From a checkpoint of a small transformer trained on Wikipedia.
Training: a variant of Muon for these matrices, 300M tokens.
MLP neurons of a small language model. Each row is named by its layer, matrix (gate and up: input weights) and neuron, and shows model dimensions 16-143. Each number is 50 + 12 x the weight over its row's rms, rounded and kept within 0 to 99. A neuron's up and down rows have the sign that makes its largest values positive.
Before each neuron's rows, "fires after" lists the tokens most often just before its 100 highest values on Wikipedia text that the model never trained on; "fires in" lists the words (lower case) most often at its 100 highest values on Wikipedia text that the model never trained on.

fires after: ",", ".", " which"
fires in: "which", "it", "that", "from", "had", "its"
L4.gate860:64 52 38 48 66 57 61 44 43 58 54 50 52 46 38 44 53 46 51 70 37 60 49 33 60 38 73 46 54 55 43 62 41 37 48 33 58 44 42 48 51 42 48 23 44 55 44 37 64 38 54 47 15 54 48 56 55 39 59 64 43 36 55 36 20 58 51 52 47 65 56 30 32 36 73 45 68 58 44 27 33 77 36 41 47 54 49 47 36 49 45 68 55 33 48 41 39 60 47 59 41 45 49 29 40 62 68 43 55 38 44 43 55 44 35 42 52 55 47 38 32 41 39 46 46 45 41 62
L4.up860:55 56 40 60 52 25 35 24 48 65 54 50 62 47 43 67 26 38 66 45 43 46 48 45 57 59 66 37 21 58 51 49 72 47 76 50 42 49 46 60 56 45 49 31 56 39 68 40 43 44 40 53 67 47 48 55 55 62 42 69 44 40 42 42 50 24 25 41 66 38 63 47 05 65 51 50 49 44 49 65 53 53 79 43 57 31 39 54 53 67 53 39 42 39 41 37 35 78 66 62 39 71 45 51 48 35 45 51 42 39 62 47 31 52 49 48 46 56 44 28 60 41 51 31 27 48 47 57

fires after: " ", "–", " −"
fires in: "1", "10", "13", "17", "12"
L7.gate904:29 55 69 54 41 66 55 31 63 59 63 36 53 25 65 52 77 64 29 62 43 54 49 76 56 56 34 41 36 36 50 51 51 51 33 44 59 39 50 81 35 44 50 29 46 36 48 54 43 47 52 67 52 73 50 41 31 46 57 64 35 44 40 63 38 45 51 40 57 61 62 43 53 55 41 61 52 49 47 40 66 66 49 64 65 67 45 42 44 65 55 57 64 55 37 48 53 46 65 34 55 50 46 64 21 59 64 62 72 54 76 37 63 55 39 52 45 55 49 65 75 25 62 39 29 45 57 61
L7.up904:42 56 45 67 58 53 53 46 66 41 46 49 70 28 47 57 45 65 55 78 32 60 54 35 56 28 31 37 53 61 61 30 47 36 35 64 55 33 39 52 43 32 61 48 45 44 48 77 45 38 48 52 57 55 73 52 38 48 61 58 48 67 48 52 69 66 42 39 46 45 62 60 27 36 38 61 34 55 52 63 29 52 53 60 52 57 48 44 49 39 40 50 53 54 58 51 59 28 41 65 61 21 42 31 45 44 60 63 49 71 65 73 54 51 39 65 55 39 69 44 40 63 41 39 49 54 43 64

fires after: ",", ".", "s", "\n", ";"
fires in: "however", "but", "although", "which", "though", "who"
L3.gate893:52 52 40 48 64 63 37 49 41 53 49 64 46 49 45 56 51 45 51 51 47 49 48 41 66 36 55 59 69 43 27 44 30 58 38 44 29 50 60 52 39 70 51 38 60 44 51 64 51 44 45 67 27 45 52 59 45 50 75 41 51 26 37 21 50 39 44 47 72 49 44 59 17 50 76 37 51 44 46 33 47 53 54 54 35 44 56 59 80 54 52 51 27 41 29 52 62 60 69 49 28 62 40 70 41 46 55 59 49 39 47 46 43 38 40 49 34 77 47 55 59 47 70 52 39 54 66 72
L3.up893:78 25 29 49 41 58 48 60 46 51 58 37 20 62 57 38 50 50 57 52 29 46 85 46 37 54 48 51 61 59 63 45 50 50 40 49 43 50 58 36 33 54 33 57 60 55 49 37 34 22 58 57 47 31 53 32 50 60 55 69 35 50 58 60 41 59 62 52 64 54 32 56 70 43 47 52 69 46 41 60 51 56 78 65 47 54 40 58 57 60 29 37 51 70 58 47 41 33 67 50 28 21 87 49 23 46 53 48 32 51 69 63 55 64 59 72 47 61 32 63 66 51 77 50 57 48 89 57

fires after: ".", "\n", ",", " that", " "
fires in: "after", "while", "to", "although", "following"
L3.gate1106:60 49 57 48 65 56 37 44 47 26 54 60 39 46 49 28 54 47 54 52 43 62 70 39 47 63 33 68 57 55 36 64 45 42 29 63 39 58 45 64 46 50 56 62 48 47 25 47 59 38 61 65 33 67 57 58 58 54 56 60 61 40 49 66 50 55 40 70 63 59 43 71 53 52 63 41 61 40 63 20 37 65 39 45 55 73 49 58 32 55 48 48 34 37 55 43 50 46 59 35 46 39 39 60 56 67 28 49 55 57 34 62 31 44 27 60 57 52 29 28 50 35 67 38 74 49 47 54
L3.up1106:34 41 62 45 63 50 40 63 36 64 54 52 44 35 43 49 49 62 61 44 47 35 59 53 31 66 22 51 31 54 51 54 33 47 47 52 48 44 71 48 72 33 47 67 33 38 49 52 48 47 57 34 60 53 69 61 45 46 34 45 53 58 64 46 63 56 62 69 53 44 44 52 20 27 52 58 46 61 51 30 41 56 33 61 49 75 76 64 43 63 60 59 37 37 62 37 34 65 52 51 57 45 63 57 41 57 29 49 68 50 51 60 58 58 41 47 64 63 28 40 57 46 67 36 37 63 57 51

fires after: ",", ".", " and", " but", " that", " \""
fires in: "it", "its", "more"
L3.gate254:48 43 74 27 42 67 57 31 55 47 40 52 33 59 57 72 62 27 44 35 37 54 46 38 32 43 48 69 48 39 50 67 47 30 48 63 75 30 57 58 38 61 48 53 69 43 36 38 38 18 54 33 47 46 64 21 54 43 65 50 28 57 59 57 52 51 62 56 56 56 71 42 66 53 42 58 50 32 50 30 62 74 38 60 63 49 51 41 41 71 40 63 51 63 44 44 50 51 62 63 41 65 59 37 62 48 55 44 59 45 69 34 36 51 76 38 48 58 36 59 70 55 69 37 63 31 59 32
L3.up254:56 51 56 37 59 58 56 29 53 33 63 49 35 49 53 57 55 56 34 45 51 48 45 52 28 50 43 59 54 56 34 54 65 57 37 73 49 58 71 40 42 42 63 45 51 51 37 43 59 56 49 34 47 55 56 45 61 42 58 33 46 37 57 50 46 52 69 42 62 68 28 48 41 53 46 42 69 32 45 55 50 67 51 55 54 57 55 50 47 62 48 51 76 70 52 57 71 60 69 61 39 41 45 55 74 42 39 32 51 55 54 43 41 58 54 62 35 53 43 39 62 48 28 46 73 43 69 53

fires after: " ", "1"
fires in: "1", "2", "13", "11", "3", "4"
L8.gate1123:59 55 24 48 44 57 49 63 61 37 60 48 47 30 52 49 66 50 62 57 30 33 56 48 57 47 39 36 58 51 70 42 42 63 53 50 37 43 67 65 54 44 36 46 60 46 41 40 48 50 44 62 49 35 60 33 56 40 61 55 65 59 37 57 37 42 30 51 58 49 48 75 55 60 48 40 57 24 77 55 40 51 55 49 64 55 53 44 34 37 62 25 25 55 39 59 44 46 53 49 39 34 38 43 44 57 76 33 38 58 53 18 48 58 54 60 48 90 55 60 64 41 36 54 61 60 68 60
L8.up1123:60 33 43 48 34 39 49 46 44 56 46 40 50 38 47 34 39 64 72 53 66 38 41 43 67 55 57 55 40 42 55 55 50 36 56 43 42 21 35 60 44 39 52 39 38 44 42 70 27 32 43 45 26 35 51 30 42 50 50 46 51 47 37 47 51 58 38 50 63 53 58 60 33 55 44 48 47 58 55 41 59 48 55 50 53 47 38 56 36 61 58 58 40 56 53 66 43 54 60 37 29 47 22 54 76 37 63 61 46 43 61 40 43 60 63 60 37 64 42 46 42 52 51 34 48 48 55 50

fires after: "0", "9", "1", "2"
fires in: "2021", "2020", "2023", "2022", "2026", "2025"
L4.gate1062:56 60 40 36 62 63 34 50 32 39 61 60 38 40 37 66 50 44 53 25 72 57 34 47 48 23 60 62 54 25 53 38 36 49 67 41 85 58 54 69 55 69 30 52 74 50 37 39 39 45 36 58 53 55 50 58 37 65 48 67 57 47 53 66 50 44 56 43 53 32 44 49 35 45 66 48 48 44 51 24 40 68 45 66 59 66 32 38 63 58 35 57 44 62 61 70 40 44 62 51 57 42 55 31 68 37 35 56 52 61 24 54 28 37 51 55 26 44 75 61 53 57 66 59 34 56 54 51
L4.up1062:37 54 43 35 35 56 40 64 64 53 51 66 67 45 35 62 62 67 59 49 49 37 35 46 60 24 67 65 38 36 39 44 46 34 65 69 67 45 53 57 68 83 38 52 52 42 45 38 48 32 27 65 43 41 34 46 50 69 52 36 66 32 56 32 40 45 55 35 43 49 28 64 22 48 69 36 54 43 55 46 42 46 41 59 65 60 56 38 45 51 51 44 34 52 61 34 58 39 42 53 46 39 48 42 71 64 35 37 56 44 57 45 55 60 52 45 40 34 42 48 56 57 65 50 40 51 61 49

fires after: ",", " C", " age", "%"
fires in: "which", "of", "what", "cixi"
L4.gate926:36 34 34 53 54 42 50 74 46 26 61 48 51 45 43 70 47 47 62 55 53 57 38 61 36 51 53 45 48 42 57 64 82 40 57 61 44 58 67 74 52 57 53 51 55 45 35 40 59 59 47 44 34 54 53 46 63 50 47 45 59 50 45 70 33 46 39 32 63 38 38 67 58 49 61 45 48 61 71 76 30 41 62 62 38 64 41 53 51 29 62 42 69 39 52 54 33 56 50 57 43 59 36 64 42 46 73 52 38 40 44 60 34 46 46 63 33 42 50 60 69 29 48 40 51 71 72 74
L4.up926:60 39 59 47 61 38 35 53 52 48 53 45 54 33 47 54 47 58 70 46 41 50 61 63 50 46 58 29 41 49 49 37 47 50 50 53 27 76 51 46 55 40 44 57 50 44 51 70 46 55 70 78 43 52 49 65 42 57 45 42 48 39 45 60 44 47 37 49 48 52 25 60 60 54 53 46 59 43 33 51 41 38 47 53 44 44 71 48 53 57 44 35 23 46 36 52 48 42 19 64 60 29 37 46 60 75 48 58 62 35 64 53 48 35 47 46 29 49 74 26 34 34 58 51 37 36 69 31

fires after: ",", "."
fires in: "he", "she"
L4.gate1206:66 52 39 38 32 46 37 65 65 45 30 67 48 40 44 36 62 61 33 39 32 33 47 57 65 52 47 49 57 51 52 45 62 63 30 32 39 67 36 54 61 35 37 55 59 42 64 42 38 44 56 44 47 27 66 54 52 51 57 67 34 41 62 48 53 32 77 48 67 44 58 43 61 33 55 29 45 49 52 59 33 63 53 38 67 66 56 49 27 20 49 48 66 54 46 45 59 62 33 34 31 30 43 45 59 36 41 53 54 63 73 65 59 50 59 73 55 36 47 49 55 62 53 35 71 35 68 58
L4.up1206:64 52 46 50 53 56 25 52 45 38 55 51 43 41 60 37 45 50 55 62 52 38 51 69 67 20 52 46 54 57 39 52 52 49 45 61 47 41 15 39 73 38 43 50 32 67 47 45 60 58 60 41 60 79 77 28 57 56 51 63 47 44 38 40 52 43 49 54 54 42 52 43 68 55 48 38 30 60 57 64 50 54 49 43 32 60 45 46 50 57 49 26 54 51 47 55 47 55 68 42 30 40 62 43 45 29 45 54 70 53 56 36 41 60 36 57 48 47 56 55 65 35 48 37 71 58 76 38

fires after: "'", " It", " The", " ", " in"
fires in: "s", "its", "their", "whose"
L3.gate15:64 16 45 33 49 50 69 62 47 44 57 18 49 38 38 64 43 76 58 64 46 45 65 46 57 70 45 38 66 51 44 66 48 34 38 54 57 62 54 42 60 42 59 53 62 48 51 52 65 43 31 84 54 64 56 64 61 49 28 56 64 58 21 66 40 52 66 64 52 57 52 61 60 49 57 58 33 54 42 68 50 52 41 39 52 47 58 45 44 41 74 49 54 51 50 49 47 60 41 44 46 26 34 64 39 41 50 65 55 52 44 61 28 59 51 32 74 41 30 50 34 47 56 22 47 42 61 36
L3.up15:47 42 55 53 54 31 45 32 58 45 68 44 44 35 39 30 37 67 52 47 36 50 57 42 66 59 71 37 54 52 41 25 53 27 51 48 27 61 46 52 63 41 50 57 56 50 46 59 44 48 54 27 47 48 47 46 64 43 43 61 34 46 55 62 70 42 47 65 50 46 59 69 50 43 55 32 57 56 60 53 54 42 41 53 43 53 56 54 44 66 64 43 37 63 36 71 40 54 50 56 49 33 50 42 38 17 48 49 43 34 48 48 25 49 66 60 68 40 60 54 31 55 58 40 49 36 46 32

fires after: ".", "s"
fires in: "1", "6", "9", "12"
L3.gate324:41 52 51 54 45 48 54 53 52 68 36 40 46 37 42 40 42 54 27 47 18 48 53 51 65 62 56 63 37 69 49 60 32 43 40 63 46 46 52 22 47 58 62 56 33 50 56 46 60 43 50 32 47 58 47 20 50 57 71 57 48 52 43 77 60 67 73 63 43 50 56 70 45 27 54 39 39 72 43 57 60 68 54 66 59 55 58 47 52 53 18 51 43 45 71 63 59 37 37 44 35 60 44 62 30 42 53 52 49 62 50 62 46 45 55 63 64 58 49 41 49 30 50 54 52 46 60 65
L3.up324:56 49 47 57 42 40 57 58 57 56 58 64 16 57 43 49 38 64 55 53 43 52 37 52 58 71 61 55 52 57 59 48 47 61 51 51 57 50 66 49 40 40 61 61 50 47 43 41 79 62 60 43 71 47 42 41 46 55 50 33 46 51 58 73 47 56 31 46 60 50 50 43 61 48 67 33 79 32 42 33 31 49 69 57 73 50 48 52 54 43 49 66 70 46 34 43 71 42 35 31 61 56 64 18 43 46 45 57 41 51 62 66 49 65 50 47 39 43 47 48 41 60 35 59 58 30 34 53

fires after: "0"
fires in: "2022", "2025", "2020", "2023", "2021", "2026"
L8.gate733:27 57 38 40 40 49 50 62 39 53 56 42 40 49 66 60 76 45 36 43 49 46 34 48 61 55 47 39 47 65 29 61 58 68 57 64 55 52 69 34 43 30 29 61 59 58 53 46 53 69 28 60 60 55 56 48 40 72 44 48 44 29 62 32 58 26 28 32 55 69 60 50 39 53 41 50 39 41 27 44 38 43 59 43 35 44 33 59 50 21 47 42 62 32 75 48 68 55 33 44 33 25 38 44 51 46 49 48 51 35 37 54 54 63 51 30 50 57 57 28 50 66 39 41 64 50 52 59
L8.up733:51 52 39 48 36 49 62 65 44 58 42 46 62 38 62 68 77 70 58 39 72 46 55 45 53 40 42 74 52 35 39 49 28 54 46 63 50 41 46 71 46 49 45 65 52 47 30 37 50 59 51 25 54 64 48 63 48 35 53 46 33 64 59 57 49 32 50 25 59 56 70 66 50 57 43 37 40 62 34 64 67 43 39 47 58 74 60 37 51 58 24 53 35 66 62 36 51 39 55 56 41 56 63 63 41 53 45 41 51 36 49 51 61 49 60 50 52 59 38 47 57 37 43 54 50 49 38 54

fires after: ",", ".", " and"
fires in: "two", "a", "one", "other", "three", "several"
L3.gate1010:58 52 39 32 58 60 44 37 41 67 45 50 38 62 25 41 46 36 65 37 47 45 48 43 46 67 39 49 42 59 52 32 54 63 62 53 65 51 43 61 48 75 44 43 48 59 31 43 65 52 52 62 48 61 75 33 54 38 63 80 41 38 67 60 52 55 69 35 55 60 57 46 19 44 45 49 60 53 57 29 41 42 45 40 62 61 39 40 44 36 37 51 76 46 45 65 55 38 55 49 66 64 26 54 40 57 57 64 45 56 43 21 62 42 53 47 70 39 59 56 61 42 43 40 54 42 51 42
L3.up1010:42 63 70 66 76 66 20 64 34 48 59 47 35 57 29 32 50 41 76 43 43 40 30 43 70 51 41 54 43 16 51 58 30 31 40 60 34 52 34 30 41 56 42 43 39 24 53 46 26 51 34 47 53 38 56 40 39 26 68 53 54 51 36 49 43 62 51 44 33 48 34 34 46 54 70 29 46 61 51 52 52 61 75 47 49 68 52 62 63 65 56 56 24 80 48 41 55 49 59 63 40 57 45 48 56 35 59 50 61 57 50 54 35 69 45 56 46 44 57 65 81 64 58 39 35 45 71 44

fires after: ",", ".", ")"
fires in: "it", "is", "which", "by", "to", "that"
L4.gate833:34 70 72 52 44 43 49 53 47 65 74 68 61 43 45 60 35 59 61 25 41 57 68 49 71 74 63 63 65 38 45 28 74 71 32 54 52 62 50 58 47 35 38 49 56 54 56 46 71 58 34 57 34 57 72 63 51 34 43 33 32 28 32 70 47 40 44 44 62 79 51 58 47 46 49 45 60 58 51 41 52 33 48 50 41 55 42 37 36 54 52 37 34 46 23 63 36 48 56 46 36 50 47 58 63 53 71 47 79 51 50 41 50 63 54 38 62 32 52 64 39 43 64 54 63 60 35 48
L4.up833:62 33 75 43 41 35 44 39 57 67 48 48 70 43 65 46 32 41 41 48 46 26 31 55 38 70 37 28 48 52 66 61 58 54 66 68 31 37 57 60 54 65 54 43 36 50 49 64 24 53 46 52 61 52 25 62 38 64 49 42 54 51 59 42 43 55 40 52 40 55 43 55 38 72 73 66 67 42 28 57 67 35 22 41 65 61 31 60 45 42 54 49 80 47 49 51 58 51 66 49 37 68 71 28 62 49 80 41 53 39 66 56 32 51 55 42 48 34 48 42 51 63 55 51 50 53 57 41

fires after: " (", " was", "\n", "Man"
fires in: "born", "many", "all"
L3.gate88:59 61 47 74 48 30 48 52 52 45 70 49 34 52 44 54 51 60 62 58 39 37 74 45 41 71 48 47 52 37 50 49 49 73 30 64 47 75 42 53 34 33 46 49 49 39 32 46 58 74 42 61 41 52 49 48 61 34 43 39 41 42 43 47 32 42 67 38 75 28 69 32 43 52 35 49 55 24 47 51 35 71 57 44 59 59 52 70 40 54 59 52 57 59 32 28 41 79 63 32 37 73 48 40 49 32 63 45 48 47 44 37 40 66 41 52 56 62 62 33 39 63 51 38 53 49 66 34
L3.up88:54 57 59 32 59 30 49 46 69 49 41 41 32 38 55 32 49 44 57 48 54 60 63 44 67 58 40 50 59 52 66 64 33 44 46 49 62 39 47 34 40 47 42 52 47 49 45 61 42 47 66 52 56 67 41 43 50 42 61 61 37 49 24 57 55 46 52 60 73 58 44 39 67 56 51 50 29 51 28 52 42 50 55 44 45 44 43 50 48 46 35 66 62 70 53 64 60 22 41 54 69 25 49 44 42 48 41 55 41 54 53 46 64 40 55 70 61 63 60 41 74 38 67 51 38 68 42 53

fires after: ".", "te", ","
fires in: "it", "they", "fruits", "protein", "its"
L3.gate825:47 53 60 39 77 62 44 33 56 35 52 59 33 37 47 14 44 31 61 50 43 57 60 35 59 67 46 63 44 72 68 42 43 54 50 56 44 62 57 37 53 42 56 49 32 70 50 52 64 40 65 54 42 42 35 66 64 57 44 52 37 30 46 70 58 58 52 32 84 70 65 55 49 63 39 55 52 43 35 33 49 40 51 49 51 45 54 39 35 62 59 54 53 59 54 45 65 61 65 60 50 43 51 31 59 37 50 49 51 62 38 49 61 55 14 44 48 55 75 64 58 37 60 32 58 53 61 42
L3.up825:57 51 44 64 40 44 56 58 50 55 27 49 55 21 39 47 66 52 36 36 39 51 68 48 57 38 44 39 55 46 60 30 52 31 55 58 65 43 18 59 50 49 56 22 50 45 55 44 49 64 50 36 37 52 38 33 58 58 42 50 35 70 43 75 51 49 53 50 63 67 56 36 43 54 46 59 40 60 46 57 24 49 62 51 45 68 45 40 34 49 60 15 44 41 65 50 47 59 50 69 71 44 41 42 69 56 42 57 33 58 38 54 43 43 64 41 33 60 73 65 28 45 32 41 56 61 55 41

fires after: ".", "\n", " Follow", " Dur", " the"
fires in: "after", "when", "as", "following", "during", "time"
L3.gate179:57 48 50 29 52 45 35 64 75 52 49 55 36 45 39 41 58 74 65 52 61 52 57 55 40 49 64 55 40 45 54 69 41 49 68 46 47 36 48 63 65 53 42 70 57 44 62 50 47 29 55 67 37 26 59 60 53 31 55 66 63 69 70 50 51 69 49 66 57 50 50 64 60 39 53 64 49 47 67 45 42 52 50 53 67 75 55 56 47 30 65 51 59 79 65 63 63 59 68 50 28 37 64 49 34 52 54 74 47 32 46 62 41 71 46 63 62 56 34 05 46 35 62 57 37 46 49 55
L3.up179:64 55 51 64 56 47 23 50 54 36 54 64 24 53 54 55 41 54 28 59 56 52 51 44 64 39 45 61 58 53 38 50 39 45 31 56 51 46 49 39 27 71 47 70 73 45 71 40 63 50 44 48 38 36 64 48 50 50 24 55 66 56 49 62 49 76 39 50 69 63 46 55 47 55 71 44 58 53 70 47 58 55 50 47 67 69 62 63 44 42 58 41 49 47 60 54 33 39 58 35 39 52 53 52 62 61 42 68 44 58 30 63 72 56 43 49 65 59 26 36 23 29 41 34 51 50 34 54

fires after: "\n", ".", " (", "Dur", " Dur", " The"
fires in: "during", "in", "for", "by", "their"
L3.gate926:49 75 46 28 25 50 54 23 43 60 45 67 34 56 53 50 37 54 54 50 45 59 54 62 26 48 41 53 77 66 45 71 51 47 46 51 55 47 40 44 59 40 54 63 61 39 50 51 41 49 53 57 40 39 32 49 37 29 55 49 54 56 57 42 57 38 49 57 49 50 59 54 47 65 47 36 45 66 55 28 58 63 30 58 60 47 35 39 32 29 66 49 66 43 55 49 46 45 57 37 57 40 25 48 52 54 38 49 49 33 40 64 40 43 37 41 45 34 29 27 50 31 48 46 55 59 56 41
L3.up926:54 77 45 38 46 64 46 62 47 60 32 35 72 73 35 21 61 58 52 57 51 78 41 64 36 49 46 45 62 48 58 64 61 48 58 57 35 55 53 50 57 40 54 94 54 50 34 46 19 67 61 43 48 37 61 41 55 32 31 55 34 46 41 64 64 33 60 45 55 68 59 61 62 57 58 29 38 60 47 57 46 21 38 39 62 61 51 66 27 35 29 51 62 71 34 55 26 39 49 59 67 44 43 49 62 56 58 57 44 37 38 49 56 51 39 64 42 73 49 53 51 29 45 46 32 60 51 42

fires after: ".", "\n", " the", "'", " The", " It"
fires in: "the", "s", "entire", "their", "its"
L4.gate3:59 56 62 41 41 67 45 46 44 42 54 68 47 56 67 24 57 33 41 57 51 60 51 58 51 35 45 68 44 33 56 59 39 60 55 64 49 54 64 55 64 29 69 52 51 52 57 53 49 30 48 39 63 31 42 63 62 54 40 59 39 34 52 39 59 39 37 60 49 44 62 62 58 74 59 31 48 45 30 44 49 35 70 41 55 54 74 61 57 30 62 66 66 38 49 56 51 40 47 54 43 46 54 17 32 36 41 40 50 58 49 62 54 43 60 47 40 68 45 52 51 46 57 17 27 25 25 32
L4.up3:57 59 62 62 40 53 56 57 47 45 46 74 50 53 46 45 57 34 45 57 27 85 44 56 53 36 57 55 50 29 52 74 42 59 56 56 42 54 58 48 53 34 44 47 41 63 74 39 32 51 52 65 42 26 42 51 69 43 62 47 38 39 18 42 47 43 52 61 38 69 65 50 60 94 38 36 58 47 62 55 50 45 41 57 48 52 69 44 39 46 66 36 58 52 47 48 58 39 61 45 52 48 70 31 37 55 42 39 56 48 62 46 62 39 63 60 43 42 60 59 46 25 47 43 45 44 55 45

fires after: "'", " It", " in", " of", "It"
fires in: "s", "its"
L3.gate37:69 65 72 65 47 63 47 52 57 51 55 59 54 58 64 64 39 54 50 33 47 62 52 31 52 53 52 42 63 66 60 45 54 47 53 43 42 60 54 35 56 58 40 45 52 52 68 46 64 47 46 66 50 52 54 35 50 31 72 50 43 41 64 47 68 44 74 33 55 57 52 64 45 55 52 64 63 63 32 76 49 44 20 50 45 41 64 88 59 46 67 27 58 32 59 63 48 74 42 52 25 55 48 42 37 48 57 41 44 51 43 50 52 54 40 41 63 54 41 21 57 41 57 68 59 53 68 57
L3.up37:55 63 44 61 40 52 64 31 36 39 45 37 63 49 63 67 50 49 48 63 33 54 49 37 36 42 35 33 57 45 43 40 64 47 43 52 48 58 52 49 30 60 33 51 50 32 45 52 64 61 61 42 47 35 55 49 57 40 50 28 49 37 62 11 71 57 71 50 33 59 61 51 47 56 33 48 64 57 49 32 45 59 39 35 27 56 67 33 49 49 83 34 55 45 42 69 47 36 41 32 47 38 64 58 17 37 55 73 50 57 33 48 50 48 52 41 32 61 39 50 45 31 69 38 50 67 41 65

fires after: ".", "\n", "Dur", " Dur", "B"
fires in: "during", "for", "in", "throughout", "through"
L3.gate1203:67 47 41 29 35 49 27 51 56 43 50 53 23 65 46 38 47 67 61 39 52 57 41 52 44 48 63 58 61 52 50 52 56 37 46 46 44 48 76 32 48 48 31 74 58 37 33 42 36 57 47 52 32 75 30 58 52 31 62 65 49 29 62 63 58 49 61 45 53 63 39 65 50 30 56 26 61 64 64 19 59 64 36 45 47 69 65 40 35 29 68 36 55 40 36 64 41 41 62 33 26 34 46 39 31 50 48 49 43 68 36 58 36 49 44 51 53 58 52 28 58 40 60 30 63 49 58 39
L3.up1203:72 55 50 49 34 49 44 47 40 62 57 64 64 44 51 23 34 49 55 56 54 37 39 42 67 43 59 62 39 59 58 71 45 39 39 59 36 41 51 49 45 48 48 52 59 25 42 46 67 35 48 44 27 65 38 36 43 24 41 48 54 66 59 44 66 52 52 33 62 67 65 48 61 19 56 30 41 61 45 24 49 47 41 48 43 59 54 36 55 31 68 65 42 13 54 67 61 58 61 52 65 47 37 36 31 48 29 45 54 36 51 65 40 55 46 53 67 48 40 10 52 50 62 65 30 55 61 56

fires after: " ", "1"
fires in: "2", "1", "7", "3", "6"
L8.gate695:47 52 59 63 15 62 53 63 36 50 58 69 54 68 50 22 48 32 44 39 53 41 48 54 49 39 42 56 38 44 31 45 26 51 47 62 38 88 53 44 49 66 37 56 71 36 49 49 52 43 32 57 41 45 55 47 36 40 48 56 69 38 54 43 58 61 50 59 35 38 42 48 52 72 49 49 42 45 39 52 47 55 44 59 42 53 58 51 46 66 62 54 51 46 56 42 23 36 43 69 63 40 44 41 41 56 51 44 43 59 44 69 61 50 67 30 45 67 46 30 33 69 63 73 41 32 59 54
L8.up695:61 45 48 50 58 36 49 55 49 64 77 39 55 51 46 47 52 35 57 53 52 53 75 53 72 71 28 35 33 47 42 51 22 66 54 45 49 51 42 62 42 50 50 49 49 29 80 39 59 66 46 57 56 58 52 30 34 46 51 67 61 54 79 27 59 62 43 66 55 61 52 38 41 45 65 57 35 51 46 46 35 67 47 63 71 34 66 53 56 38 41 76 68 40 54 44 71 31 51 47 36 48 46 53 53 47 40 60 64 50 52 45 51 42 53 59 39 57 67 27 49 41 52 56 55 58 36 48

fires after: "'", ".", "\n", "H", " and", "’"
fires in: "s", "his"
L4.gate772:76 45 70 67 29 59 34 41 44 33 43 60 60 49 44 49 46 41 37 39 38 65 31 35 41 40 53 54 40 33 47 59 48 39 38 35 56 51 48 50 52 32 47 62 58 42 48 46 53 53 45 45 69 60 65 42 39 44 56 48 61 40 48 35 40 58 48 50 57 50 45 41 52 58 66 51 33 66 36 32 37 53 40 62 50 64 38 42 56 64 56 49 52 63 56 65 56 45 34 44 44 45 32 39 65 62 39 32 42 45 60 43 53 53 42 53 49 62 47 38 57 26 59 55 42 31 36 51
L4.up772:66 47 46 35 26 58 35 49 40 46 49 62 50 68 56 31 37 46 39 54 42 64 59 41 47 36 44 63 58 35 26 52 60 36 34 61 56 32 37 50 45 44 14 43 71 38 56 46 65 66 48 68 76 43 49 54 54 48 53 51 66 43 58 56 50 55 43 40 69 62 75 49 56 79 35 33 40 54 51 42 56 36 31 65 51 54 60 47 38 50 54 35 59 52 42 35 49 36 49 56 57 55 56 41 74 36 57 40 44 48 45 51 48 44 48 64 30 31 41 44 57 27 55 55 48 36 46 76